Weights of a small GPT-style language model, trained from scratch on English Wikipedia.
Size: 10 layers, width 384, 4 heads of 96 (1 for keys and values), MLP 768 SwiGLU, vocabulary 8714, 16.1M parameters.
MLP neurons of a small language model. Each row is named by its layer, matrix (gate and up: input weights) and neuron, and shows model dimensions 0-127. Each number is 500 + 25 x the weight over its row's rms, rounded and kept within 0 to 999. Numbers have three digits each. A neuron's up and down rows have the sign that makes its largest values positive.
A block is one neuron, or neurons of one layer that tend to fire together. After each block is what it responds to, as a language model described it from the Wikipedia text at the highest values.

L3.gate185:531502496466559496510569471485489511522490512534496518528542549444486519513539492483525464477546501511533491485480451442528504491519516509472482499506525444520511535501501489527512500471496492485486486480523505479480508506453547514499468498521466507476472517527520513503536546529529515510461488524499476499500506494542512525472507519508555497517524489475496473529476530476521506492493
L3.up185:475500468489459484491464529492507507508463480531467488515493477506491537496520434542483507453464537532507503471530443460496536494492459503493443525479498497459481494498499523503501473517523509554495488509520499461457488513499486466503508532503527519514479488500526495459503479475488504483526497527522496488517456508528487525507512508548481492539511520493482499522478538507491497488461
L3.gate195:487509532490498479511514484529500475549489508517460523548510517468502491472492518474451496471493486545507478539491498546471482549488505547478486510499458457511468503509517526520542533458547515473506444474503467465481483462472506495480507485500470474457473529475545514463506488490507484492487473474523477481489529547513505548472496460501551492497475540500519490534463468517485486526509
L3.up195:493500526535511476506476514468488538544495459491479532504477513466430447517536460500518531508504528478510477525498506485451495512538492536457534506508484507509477498526504522505532484479518520512497538524502465468524494529516493477488492515545497524497477523523489483481503482469492484486494510520496495500545540503518525536507468502478505539500528543492521503489530469516469513553501
L3.gate270:507519489545458471496532485448516466489515520488523487484475506487489512482471520544482474495523540461529510544521495509499525496454486533490522537514513417473516493466472499545516521490475475491461503502538506480489562482494485531492465528453451478542477511473473510499515474528499501466516463531514486532481546498525505492475502457467504517473472495511505497486493512480497487529508
L3.up270:495507525510510518484485490469538488520502480543481546479459482489479508494476468444492531521474507489500513488507498542545496484484511500503530495529492502531502489505491486533521462500488493509474495541540473484520510501519517529517516548500482471513470505526495488491523524512479506504482456528470477537514522506513521469534515493482495501522502478480515521559522510518520514525501
L3.gate480:486486493519521486508476520466452471504483475493503518472540520490512474514496471502508514501485502519501476537496493429495486506463501500511464524474518505487478519468525517523544511457463466492468501454487479454503507496503493538478546458499498503523477475517466482501531475549522539503516484518512488524487533517479493527490458508509501528510537517550505505509561489516549476469509
L3.up480:539481528500518500535461500490460495524501502502515488489517508512496469494504508530575544475509499507501514474532488467522531511476453474537474487463451487505489499510517492539471499553548528492482541461491550503494527490480479511513465503562497527468515516506487494467466521522506499507463483512482496486526478489527547548522500537521530500464505519490503535483527509469533521483520
L3.gate497:490512462507470515454487484515536478483493482467465501548470498527469476565517500525482482487513474487536493510527501512517487463520504507543504507503488504511525440459523498523521534521494476532521493483492521505502488477533557469498509543497547469512509535525500505471502464521508505514488472505506503482474513469475464491491531548490519509478490529485484515542549497515498453530535
L3.up497:492505525539495463481525514520530546475534497470491492523481529483518511555500523514482523514514483540501471512499461453502511509510493455512461535519518529452504496490488524485500554495510524491503508485514527442474544524486536436495491493487527495502511475513522512535514475529472470478557508474471497477491542494504527513518504508544490536492460514459492552532499515520484497497459
L3.gate666:462505524486553519551476521517528500502497482483490527563476473500467546490503543515452512513550498512520509471485502518509471544491529491521489440488459491482493508478502539481513509496482480505520521506503505481492538539507522513500505491505471538506483550472519520502514436512467540507476487484448505495540505497521523536496482471491470538532473482503482514515551481477488480492463
L3.up666:481474487533494537490428497537539523532513527480522505509533471491482498548497501477466509564498478504528508535501533536488532504517481510465539492489494463533476470492538493504504546462470478485495532496480507517457514480504462484481538488490524523485497528500503511495485460476518517538542536495464500507498496483488490547481480502485521506527536510495480484538468498490493463478470
L3.gate749:475517524521498499523512509519475482485498488523486507494488476493515499515509486474497463486548483495477494545491492509492503464492451499510498506463510499513483505467518522490520486495499519494487510508527511498448476477535528491489495501514496532512479514455503486513501468553484456522558461495544526503512528463536484530492512465506548551511483554506537486472479479549531507540511
L3.up749:524513486533531460502509517494521516510526471495476498499479514512491467526525472591518478493515499467524530537506452474516474482480505517499516521482466529498530545491495482534482517466485512502538535468479494472458465488477505543547514520479512516497428468527497519517504500491504490484531480483523482476493518485465538479506483485480544450472500517512507493518501517451493460540485
L3.gate763:499542502477505494487502515464530472515538504547485492482496535480504458530494497489485500524502531522519495544511449502515506487494518493500485532476447507469526473489535553520506520478490511484469460498467479470519539476514469486488522520494478448516502530503507491485500500530489510494494507471484527463477509505557503520478503492535533551532482512519488494477465497526468498535554
L3.up763:520488462494482485472502516494514542537526463502508482464539554457512506499497499480507442499479458554550505553497513481501550491469513552531469498475487539446490457520464469501462482532487468508515508498516522512498504507474475487504517515481516548518479499519457488478548470527493456528516532442514494534476501513515504533519475438471495533471486524501522482521477512492513512522468
Words that open a new clause and act as its subject, mostly relative pronouns and it, as in a matrix that describes, which called, It is also known.

L5.gate64:533491483488495511454480526481511505473483500467520483503512515471491487489516498487481516519488503497513514473496504492475501504482486556469501467471507503516532508495479508467485471483528475512477567510499489510475468512547522522525487501529495490512519522473523497453521506471473509485484537470484552528533531532509533471474475511495531498512537526531527455513481496542493464509497
L5.up64:516479514498522466493522514508491526478473529482538485550512523496524482489491526547464557501521485499482524544538495484481543480500482534490506470504469480522513472460462485511499499519487507487515498545500506474471478465450532522450504493452475474497434481536509488501469499518495532515539545498529502548491473512527526480491518508481540507467491535453494526510470476548478472474515
L5.gate88:501529495467479490481502535487524502513474484523485508442496495523480470517483498505518526542504502524544495458506543471509493492516522520514519519507504488536516497466516515487504497491529443503552555529539527459487474522512512483494516527460483499494488523461580503477534505547464451520524470497503524510545499473531500467481488485491510510525497488537489453456491552514470466526517
L5.up88:502537559512499490509510457487504479481494531479510524498509479525518531522447485498481498475489517524511527476523524499491552514515459510480506514544529486529491484515508516497493501473513481510520515551527491473519448511452502476469500530492521474530529460521481551503496483490504497472523525492508502531474468498481520456498517480533464529484502529511546524489503502519537503516528
L5.gate464:511482507511486508465481486459505512500521519524519489490528460535501534477466537532503473521459489495515524464491488492449518484530491532489521481479523491501499474496480453482502507541472475530509526528513518473561463485496452505507472482497538553518520529496513509478521486496419491532539508482478471497549508525528501517505514479518476490491503509528529528452517541523540492522506
L5.up464:494534464522489496465496496490512467536484476532515496460504501508521495459525513503513525503456539480513488507489543466520497511513522510484506509463514542536502551480500494477504473514494514576496491515485555540504441472500505546461526475500494526486483531502525463477493433510474472494517482515501508511499519468489536503538533491507497497492487498499498528488467546500542476483478
L5.gate742:473508496518481514518514505481519486527489499487500479466476504518450481470504493503476527506459527518462495516524459493539539502476452526484468514468488490504482473456485479539446483498528521489470518484535506510482529517497515483489527541492552532533542537520491531510490486506495540462478506487483510473514518474551537465492494481530528506517468510501507495485496554511518514539473
L5.up742:458481551490518526504514494500526492488452498543487477514501487494528513501459460490544515517474543463521482488509512522522495498516506503523484500467456477483488512490502482466472510543537517475496526498555485538493545528459473507476491470459481520489496490486467481522490462524531477503532502466549517435537554512513514482512513481496487476488489536461535479498486531523551512466528
The first digit of a multi-digit number, mostly in table cells after a pipe, as in 4:25, 1.556, 4,437, 4.6.

L7.gate457:522519533493494514545500514537503491489457504485534504513474510481513509504515481496548454459521500527466481539496521448470501469521492487527517516460514498489497518496504543512479491487475532485514505520546526509451514517515525493475507501518485503494515510473499524503512480483529541493501471495481516424520502544483517476476469464506535481501506478470503487524515523488521493489508
L7.up457:493508542512510554492516440464532515513493491489546525508478442528502455477455537481515499498461507492464467501445506493490502481524517478481468457478498486489460460498471487505499511525501468496518520509510506487485532486525535491475535531510476475543475488499526495514521487504484495520492488502456451490523506526486505508487494493497543517489474538463490517445526463528526484498504
L7.gate468:496495516541464547465554484482481496472494476506508520522533461472504501477457565480520495516519508456468511492495483512509447486549499513561469535501459465479522526494524528508548510525474468518543539500478529497511501500549514507505485476503503497557515516514498480529482501561485490518458497532446482488496506479490492484470459466497481500494529483514534494459520493473498487529522
L7.up468:525522544483478502494485518467509469486507493530526486527453444501518514503458517476510542494520511493472496469442523518476504478520564511553481448502517476456511482526560510505534503511493521508510513471492485521530504522501468499499489499499466508507520538497478515474477487521479483544469521513523522513522493495483499505519531477498465471488490544484500459517510495499501455481491
Adverbs or -ly suffixes placed between a subject and its verb, like originally, commonly, gradually, plus is/has after a title subject.

L7.gate375:505463515509532509437485537489485483539487510510518487475486526482445497477512504551518490500514487535501563535501512465517446536528484502492495505525487494479517489471522496471504515493513513476503513469501511476534502465492514495493491497454442472499493518482537482513539524493487446494527466475491473516511531528515457508528501469518505501499468492515502503497544538535485498493470
L7.up375:491518487487510507462522483476458517496508492497511487528521490530503534457516536490456477510508519507498469524480469494526460496492454493508501503462504473481475462488533532513531481508492533483508485483467491462503466500453436528495478540514481503506446514508493509548495484493494522528482500482471493486552514504484534535505473519481464504514549545513515471479517530481500514516478
L7.gate445:494485507467453539476502487527523488520508505495480528523513463523503470529548507478479498465500491501480451510484495503548461466482483476500472512496500510490494504496505498505484541495494448485503512499490497509508493520501513501502501553503430557475500482508501492493463517510531500522505453485456501527463503538512513467514481532484506490485479500448517504466475507507538555502482
L7.up445:456497508477507548503497499489463529494489465486525495537516478489495503495481538494497484492541498499525511504540502498552493512476500496490504551514436533483523533496489505476487475489487522487502487474527487499519475451495482458478481524506509505498468549561518519524539515523512553490511466514508495486534490482481496480468517493516465527494445539467505467475489539557496449522523
Function words just before an upcoming verb: not after could/did/does, relative which/that, and adverbs like also, now, generally.

L7.gate449:506487483449493496467526510495553495445470523498483515506490496525496509474549524440512490526518497497496498515484515490466477513471548537460510489476467497512485532547450520492506455493498505490515544490493501520482544534510482470530538443517487524542510518492496488503471481529459476491477534535500521478513483461517532498507478501535472561524547486508527526488505484503466472512521
L7.up449:540514506467479448480510494498485468497450521495491522531529479493499530459446550495457495515528489492478486462476519513563501437426490520534480488471496484508504538483539513533485481476499473507509511491527434434479529571532511529526504546527504509514467469516521514489495512475516464479524500503521528487454498540493521526492493481517515531547516476461511469524498503515549477461542
L7.gate678:543532513481480516487510508484462482490526511461505480520486448500512497481525501463503493502501507497514465513543534492514507525483555521496488505452475506477505520524493520459508488472528513497513516506493472473469490542477495508504508559527510546544442457511511500491516485530516505483538503504493531491505521482506514476475453440514514503500463487532524479505549523519523509497502
L7.up678:545528493522491519488498497505509502516491483508489529535489478495486478462488530531478486500500468526508522526473490538498498527473508501520527546509508526487493487475509473494524504527450492453498499531493531482486483495513500453491508496469513452521474550495483518500513504478454486476490490500513557512538505500490546475468506491487504525490489525433527521483468529499502473499505
Single digit or colon tokens in the middle of formatted numbers such as decimals, coordinates, ISBNs, version numbers, track times and table figures.

L5.gate143:493474497548495502521527518463470520499484474519517557501532470502461483498554485475509475493516489466458497507495482503506485518525458458513462507437458523544509528548486502504543529495477532542484547523464504471513481483476463490498463523552481522516476512506470512522514488522521500528486489496491511475541469501480484482492479537540477487517483529496505516502525500452506510509492
L5.up143:464532479529498558463479475456521473520521482523486505457474516510495470497474512511484490474474487492507498527521550479486533498500467496460469497472500487499510483457495532492569508461500516533513494548467496528517467505492519522500513482468481514519513546488507488497481511478469452515489522487445538504514502539474463442540522503499451523553529510485514477503449488517470513515480
L5.gate199:547497505517529546531485509528500466528495524509568556481553478490496510502520494482470471447539517463463497518505518454495480468501459478460476498530502506477464490522531475498489505479487495503466516515523496472478429500531523482490489481505503504494478517533500506527503535500477502532497504506466451484489505513493482516505520500493535522506500494553538503467508498512504526552509
L5.up199:476529495517517522482503510557481453493549496462513479536507520518531503497495506472452482500513510518494492465509500450512489525559505458486512480521532544513503502496464465524525470500473507521477488519492542494495464515493492477514494473454496496459467477511512514527437493520490484537483541480528488532488518478480528512509516506500489524451473447518531509466473525479515544483500
L5.gate648:526536456532495528499506510491494534498513501506531512491465502473488450529515483528523472487489509473478455516474520463486483505522493490519494476448506518527543512503503531497480497496452505547492542487488514510497483521519521474480485505511536545476487488505464472512540493527503516482485508482483462518484543516491503496515500473523465499514541490485472486482526543511487516537529
L5.up648:484488540472488520450504510467506462486491517536497524498465533475491515501510527541506456483511508457457505492511480479499466504534519496481481494513511517516527519477520533507468504507443551505495519503425498459525468527560541505529513532477499490487523510523510481500465479523506498529519502489491484510506463503500485477555516503489477474500515464527513526495566484471502568486469
L5.gate713:485477486490480499502521507459491501527536496550534526468485498469475508498550553487487536507537489487475479499522544561486498529455506518507489520506490504489484479474467488512479483495511463449504511513485523510518476464507537514473519514493473520517509511507487512494522483519472453493515506539465520450484523496518499504496517514532457487502491462525565511463539477467504523538524
L5.up713:499495500535492516533490534491531517527476532522523498482523514489519453502476483497520516477483511503497447464476494491466459505574488531440492482513505515507519528482508484554522484520504553528461507504491506474539486503478446477498513497472505482488498468522508472489497504502504499507514536472489505466518429519483482539476487512464482492525545517499544505477505473476496468469483
Function words placed before a main verb or adjective, chiefly negation (not, n't, never), adverbs (also, very, really, -ly endings), and auxiliaries (had, have, can, to).

L3.gate4:512458524481483510453490487501521484488560508509456483501470507534507540483537478443499479506473498511492462496493485497515541487483478520538547498494484492536554500460493508508543459520537508525521468508549514450501469502461489492477522484466538516500556475482528500511523506535482539486508514519521527528471494537543526486466496533481519510439546516536512503458522481544529516516503
L3.up4:527489513497487519454498484474508481505521527540506490499509500477454492522473467533530536530526494495536516516482499514489517531478525475492529509492532436491543526491536495488500505481539497484536517501545437529484515500516500516487447505513533523451513519489512467504541493500532538502522487511542480511452535505535522471496514507506503501540545483472509472479462491531548538464467
L3.gate47:470524534565509549477488502528481538495448497490500516541508517510542491484500525512479540552504459481506517500518498542496539491485517491499541483499508464487485517466532482454498476470517554484541449510517526479493490547494493489511523441488499510473525545512511501501487518500484491554535470517542451462513502517541527526528480499496501512505502518503529518508474488540555504517544
L3.up47:519511503503469540488452467515486505516540457524498508497444498490515485535515486481541512544485495497462528492540493529535540513491538497493509513491473504527503463499500463526512473525544488545525531523480450511490475465463514515489519506443506491525514514499469507507544469526471511487515525505509534472500486484510479488497513514492546501507488434496544493475507499540534512524488
L3.gate284:519487499516486482422505510533505504502519539522515540505520491554450511481528480478494471473478452482531535502504520466495497499489458520464525488521507531547521466476495481452540487473518511522493492544486484529497492539532507491479522519502477500515494478461525523494500481497528507490445512513517529495510543502480519545476487502458464492514508428486488540507509442527489521509527
L3.up284:538527530512456483518493486470505475481493497498495482470500520488512502464491508542511543488531539435487519517526537500508494478473499484437522509485448510438467471489535469499476492512495484511508518529522512489513477515469496485483503544525540512507498547444523491520465470467503471532503481519531529538494478473517509491505501470501505494509470520556515479530483510559510488509499
L3.gate309:467492502472530525506464460504507481488508479475441471480499491500498497478519483471468512555479500527520460491549523451517488502503502533476492512446505510448504516481534521510538472498479502503505509529568527505525529507443507523507505522498549504546532498440496482519531511505451496537542509533529524488547535451518453512525468489522495506502488531523495512513497509509482513428477
L3.up309:468498541452527509503483515516547486498482510498496551512505522507491484484479502465483531519465465459520487505453524504498509515473524491524493460519498518536505481479535507491508509456540485527493500458512493499480471535499507516491523534471529478480462484537501500530529458497501452518495534483535472484517517522511495496515518546467476530475465518478503521481545474508521456545499
L3.gate446:521534498495478540462521521482486503504522507475470514462474519531475509523484475447498473553497447466515504501493518493477484471503530521547497468526510452469549476517474525482485519519473501501474487564461517490503482513522461475429521485476507494536474499533578536499478481503467489494512503525495490499458487468550489507503487495533531508498496471508535466485488543543489480533510
L3.up446:532493483509520494479489447465511477478498522505479495466479496459522480466466505540522503500505551495490517545515490464467535469449491502491476527503537506517522513506528501487447511480548488528507476504551514514490449533515524460531487500480521458486508515470525531515501530493477526530530489535501526505506540512493526491502480496539496532465512545514513519498507468494491488475524
L3.gate458:480475456506490523472512479522503488470526546532555486532492474522535478506472529512470515547507509556535512527512517480512503531491539490530498482529496471463522479460468460481485523477507526527501491505527484500527485502486510516492507492541512505540472475537525481520471491524478515542511523469537498507542500504506478514539502529514517491536451463525540561483473513439533499530533
L3.up458:513498523533507464505480474492486543471456538523472531528499503486503526511481525477499510528500491509547468449511466464498492494482497477527525491482458479526474498488496505458537465535557550481510501499519505489477472535471504512492512479485544495534447466477489461515533532493488477514493449490502529493536521514549510512528500503488450510463538494499500497499478506498519474499520
L3.gate526:486520472465476480505513483507518518495539508550524515537505489525551500537495537476507484533521488504445525555497522503452496492492519527481524477514480507460484465543524559535471444524544501498524521502461524494496467523480509514456512526469496480486447551517542492504527514477484459523491471529559479511534529510492533520452455515492478529482511481514461480523523489522428512537524
L3.up526:513513521494501466512496514491555486522507472513469489495512495454495470493538531472526461509537498519499493532467501477525466519480450497469469532506506505496477500485509547511493516496525505478498524538495537547499553536528494546543525512484511497521454482525488523495502526470507512545496511557482460507530493516533511473508521492499530521499533522501504486458526529520483510471497
L3.gate743:489515517469476521496483466499516469492523507503492497497483560532501505497514480532448498450496476505488531529491480446448480483495530525504580449529519458511478469498505452472487503472498488487512523562489496495486496530513483460455503512463510526496500524501527488495535472551441532484500478474501487498498536494505492524495505491532521483474499515537515502474485553519536506526531
L3.up743:538518535486504499484478522491451527536495513504513534448493470509506500512464463454508487519510483504485524513525486522496516455507500535515475499492502524478498504467544499484503503529518487491517507530514480518458501533450487487481518481462470485481454473485499510507524500463478481511527497501491470524450489481547499451522499486529489479504488526515525516512484488499530488480526
First digit of a number (or capital A as a word's first letter) at the start of a value, mostly in tables, e.g. 1–3 scores, 1,471, A. Seedman.

L3.gate239:486517517491490520524460539544529441512539521535459507494513522501498494491506517471494499537530478494487487511506513530549456505498524524455482511471454508521502476498496438493474494515508486525542497492519510525487497463472505538461477511476499536514523489525517504481452479544507483511509534511521476474518483464507520537485472495453475473532517497502568518534519510530487522528488
L3.up239:525510491544474499534516526481485511534505500486510506463467500516539486486484528485547468480499479468516508459487539516497494490523499502516470486472486502500523507479499510502541524506493504476501514493457441489456510503515484441452449474537500514496477493490506499473508518573516470472516502499472517467534527509484508480511523529532501455453489524460497521519480489484482511471468
L3.gate333:498480492467513524487527510465472471490516503496503486485460521480497457514484508474503485475500501504467481514451499518519480546481501543476535509495499487503517486509520531484495516515476519497511507521492550447512496499541482452526470492461467512503467488508549492537506528514476461497459519517504500481514513539536510498514514529534483496481463504502520470444480469504492516520489
L3.up333:480491519501509487513467477496521517513534455515485487508489537467493454487483517523510488486512486566505493508501539472460539462505485501515493498522518506513506513485488504474478535480517532479517500512490536521485483479489551479477527515479514481520499501518494512470496487505462474466521490500518473439476468465505467469469457484489516513520486494492520520472490504492516535505491
L3.gate372:450454476535441506472540494492440518544525486518511506499500492437514509505517550472550500452515529490529479497463519499530462467521464457530503530494497452541522514508535527510514509515553531468474480528459547433478519472458506508504506488508453520528490493502480486542501531512485505486467497547478491507517463491556474494472507546507479530509525510491522524490511472521501484543508
L3.up372:473506519498526542499484508457532453481511488484492489492514491502529473516466522498464540509553489541485539543453557497486501511510497455524528478467502552505543506522536483492511524471508519479500501492566522513493491474520552487497458491473502520482543477498540478527473499512503529508557488515490482466511494467534453538508503492480542518489523472506492490484476518505504527531529
L3.gate388:462480467544556510489526518511481473493521483518507515459500502478443520522476539511487488455551517495505504505527504505517493503499511486506529471513464540537528521480491536501450496497478479498503503516468527489538512517486483504517482512471479519498494488509487505485490493498488491455514520543467528468493535495496520492513511525516467542492508510483503488455510483507427486533520
L3.up388:494503476502526482533529533457489489495489478499527484526493470459517484496515544491534453476525497505516441509488524472488526453514548507526490464466467514534522490496484476461469546457530513538515525491482488466497471459501451492527517498523514503460509490530526530447507502522510504499524458448505529494493488442497505488484516510516457487532475513489532488520507455476490512522514
L3.gate559:477507539477507484514482519485532506505502498509520508535518500552473476509517498530537512465523494523513529499505520485509487472481491524533526481528535527461519492501481498495475526483525470508500457477479529486465516510506510493490505480465476539547525454465483506467525493504463486501472515499514445520464474514528512497452505506543500523491488471520486489500481469510545543537549
L3.up559:557515511530505478479516531496482556462495488534514465510520472454469503514552496509544521519504541462514496455475489473519546503485497497488536532508486524508531479491528471509511538502481491484527507519548496473504488475507478483526496505486572519512454462496496548443523485504492497490512556502492524519454478454499494504506489476519494513513484555495476446515493486486479522503529
L3.gate679:510533495552514526486462516523488525506518477493514493517481498468539531508537500466548523510501485490496461489509514462503516462497515520529487498510489503524476499544502519450495503497470488488495525530467499521475550517518480493532511477463481516479471480488534470499476493565479518535507468493474524495475532464461456450541463511521477520520482530492534499474512530495506517547492
L3.up679:488514488500534537503496511492513483517521496518533471532494481498489519507451486504482500512504506482507499494492522500482504448556496485449516535512460510513517462527500537467473458479509550466535493457475547503461554470479482507486485505469513518519503476492489453474500479466509495477514510521474491496448476463524466490558487537532521462540517518455516507469484488541468483532519
L3.gate711:473498483483483485441476531517457510466521496511459510517487498528490510521533507451517511536538467511443496509484543481517474523486536515491457513490452515511509456491518508500502535458473524530486519519504503469490527516537518513510488473487491533521511523481517489518461443539455507546524485557498511487481497479539454468505511482506482549520537462494511487513491516492541530549537
L3.up711:530487506521469490472501490522477510540499522511501514497513496450524490496542516473528524505484467490493493475486481496523493476526463506462484516473547482497441501501497512458512524470455512548479472478452518486495500526506546467502524487509455496531481514510560465484499512472511502540482481467457499499523527465462465498464492518547487447442474493462491522533515446502544488506494
L3.gate722:488493465515542533454482503521478488504512491516491504530452531493488453463517473500492481516500529536469435450470534472514511492469514504510473467486448525501509521507501539483473514504464455470482518490490536480479474482456540520508507498486481499525535480450503473523535478522513486526472469531453476496500502499498497477505472516501478470512529489512488514481481517454507502530522
L3.up722:466489536450472533515457485495470487487469513522469527501488522487515549482486501483542471481519466473515527524447501497473472525504501558486537529507537558499490476487530495503489527527529486550501514516527525488496503513552505462503508489498508501510503514506493478476505491557513461532473474530526546467534508518466472544493509547501520486498482502489533529464514488484512508520511
Function words and adverbs just before a predicate description in biographical or descriptive prose, e.g. "known as", "was then", "still", "became".